Weights of a small GPT-style language model, trained from scratch on English Wikipedia.
Size: width 224, 4 heads of 64.
Architecture: learned positions, biases, tied embeddings.
Training: a variant of Muon for these matrices, 152M tokens.
MLP neurons of a small language model. Each row is named by its layer, matrix (up: input weights) and neuron, and shows model dimensions 128-223. Each number is 500 + 50 x the weight over its row's rms, rounded and kept within 0 to 999. Numbers have three digits each.
After each neuron's rows, "fires on" lists the tokens most often at its 100 highest values on Wikipedia text that the model never trained on; "fires after" lists the tokens most often just before its 100 highest values on Wikipedia text that the model never trained on. A number after a token or word is its count.

L5.up293:505552496511562402452545453547392511417451559504506509573482570476526427582558384514525538478500552516481515462524527464536508488456544540501471399460490527497466499595491469556464518554501529484485563534484502401465425425452442521494416510505520511613559484601513506548483449416523567526
fires on: "ist" 23, "ou" 14, "ro" 13, "if" 8, "ig" 8, "om" 5
fires after: " D" 47, " d" 13, "D" 8, "v" 5, " int" 4

L5.up123:494536591565472517480409474459464520491426451485512494507454451494439456495447542504562442501494559543528478598484465580359483477479534548452505469494576461460476518481546492467526576608537541523454370545457415617438466396444571524578441403491444470554511445501529454435437597478550596486
fires on: "re" 37, "ic" 11, "c" 9, "ther" 6, "eg" 5, "ey" 5
fires after: " B" 25, " b" 12, " F" 11, " Ch" 7, "ad" 6, " bro" 6

L6.up240:490578492460498533560496493554509538569493501434414505522470545510480551428557465384494548369489603589537537490525499475540431518503539552514512613449468482499563448521502555471456496502385568539506485460441515470495567527449548517493589500531499513516604401434484481366536502503499513482
fires on: ":" 25, "ate" 13, "." 12, "ode" 11, "ot" 4, "if" 4
fires after: " l" 14, " No" 11, " c" 9, "ode" 9, " L" 6, " D" 5

L2.up641:554451521467447439476519510467512596591582550383455527504438498534522552544428452436519444405443500539517490539569480536546461485454475493491532524425527499391484548498477439567471459558500566591438564455562483507472597498460528583455498467559552559514547444454513475501528570449457547549
fires on: "ate" 54, "ode" 15, "ator" 14, "ates" 6
fires after: " c" 19, " d" 9, "andid" 9, " D" 8, " l" 8

L5.up717:515511477461546547462533423447574410475533433478452536530397520395462464550488466513470493449582594549486479521469416494586516467506524412418497495538560403435492511419530475481505575479541509498493502514397521599464535454493586523457508425510506473452476455556465494559483588432472464532
fires on: "19" 40, "18" 27, "20" 19, "ed" 6
fires after: " " 85, " pr" 7

L5.up690:484432501514470489483495468571573543546420511417387584561449536510483459548486517478441502585401530541554519552530467517505521543481499549464481569476505451623465534562469483506469560512541474464481392554445522567445467508441467515508438542628393485524480407512507643417492441422476537529
fires on: "il" 24, "ar" 14, "ic" 13, "ist" 8, "u" 8, "it" 4
fires after: " M" 37, "M" 13, " m" 11, " Min" 10, " Man" 5

L6.up323:536459438459527683460482461505431505438555446442485459499532540442469508541544518452484538512557560579472540555494418587484511481414549512594500532502444555440511506513470487464486409484516407463505530577420499470587508454532475501404571502585392501478533463474499564489501495472506520516
fires on: "all" 15, "oll" 10, "ull" 9, "ll" 9, "ell" 8, "ur" 7
fires after: " M" 16, " R" 11, " B" 8, " E" 7, " J" 7, " D" 6

L7.up60:474548476505455425437534480493542582520554478534522483532476465557459527533392562510547509424510480542551539480508567464403455508404520481474452453507565594508499487540537587493445459450486502477488507538473591552441543533477487538424457506539395432579459471436514422461464534472449533437
fires on: "20" 16, " of" 12, "19" 12, "pis" 5, "ross" 5
fires after: " " 40, " disc" 5, " most" 5, " C" 5, " ac" 5

L7.up660:515534484475481486559564589422555438458442482486627468544419569433460480636425453494473467535606490569501464512474436496536529446526529576455489565510573487505505541435423515490560534404510559478492469492481426563488500382577576520503516481437511539421453510580483497531550438424515461492
fires on: "h" 24, "ant" 20, "st" 18, "sk" 7, "s" 5, "it" 5
fires after: " E" 16, " O" 11, "l" 8, "b" 8, "f" 8

L5.up735:538514608473509543465473502565556484425442505473528551552558571620494602447558530482566520523547504535563510483533522466509443468428584514473534463452458524601477524462622493446512475535473464551428489499491485565504455549387556499428517528486418464511509462564431477459372493567505508568
fires on: "anc" 12, "ic" 12, " Reg" 12, "ar" 11, "for" 7
fires after: " Ch" 42, " int" 4, " P" 4, " ch" 4, " per" 4

L7.up726:583530403432562550454553464542494482452513453531503500565501535507426482606493522439524518402521591546542522550493416496505485481470524452510493494482496512519523548464519539531494519619540489580474489558433506567492472507419456509433468531483440454549386394539453406616432528474515464415
fires on: "19" 53, "20" 23, "18" 18
fires after: " " 83, "===" 5, " (" 5

L5.up390:490485470463588453592451490508489439533538506536444473497374526489577474492453501441477534492469472497561602460430542504381591465516537555462554560517558500585502500436488519411645449465556437529438484527496496412505513544478508490478511543481395546612515468511361498488530604461539493534
fires on: "qu" 21, "ant" 16, "ent" 11, "c" 7, "ult" 5, "med" 4
fires after: " S" 19, " s" 15, " A" 7, "i" 6, " w" 6, " ac" 5

L7.up165:507497468582468486453627512535533519458488518490428524438449490468570417553504473488496395554462559472527546524514483462551421500541527529502440566479525435473538446566524493537472461525400522465598411502474489448423499439535406578562461489454539477612429506467561551478552535513455529471
fires on: "u" 19, "ar" 15, "ist" 9, "c" 6, "ust" 6, "e" 5
fires after: " f" 13, " comp" 12, " d" 9, " m" 7, " medal" 6, "mer" 6

L5.up749:558535489550454441546484540440540489420601440503533565555568430401531564435529506471555481532546494571542533507574504510503493521486527489523567512514542440505499536486526543563541594476538460546453462494460557466483537584492473515513473511447502523551361510474434548471492468533546424420
fires on: "t" 19, "m" 18, "ver" 11, "n" 7, "an" 7, "as" 6
fires after: " (" 14, " a" 9, " al" 8, " Ar" 7, " ar" 6, " an" 6

L6.up852:466464512477576457505567455420520570534342540369517446470453475500552506565481370528512472549516397453532473486575427521551510529525520531527490457461440586504484526446556430558514513475519525545411525544497483543410472457447500609535503568511539515494528433546472530449567517516527519467
fires on: "ou" 26, "ud" 7, "ust" 7, "ig" 7, "ail" 6, "ur" 6
fires after: " D" 40, " d" 27, " B" 5, " ind" 5, "od" 4

L6.up560:438553514585446418493520594557416565452453587536469508567506516497544440453505466470522427440538598480489512497561459523541558402458498643491489513443474542495491525550444461471452500439550552460490430416506512382539486448503466477458402493568478394481459458513508567483556555527419524529
fires on: "ow" 14, "lo" 10, "anc" 10, "ly" 7, "her" 6, "ro" 5
fires after: " N" 13, " n" 12, "ort" 10, " down" 8, "ell" 7, "N" 6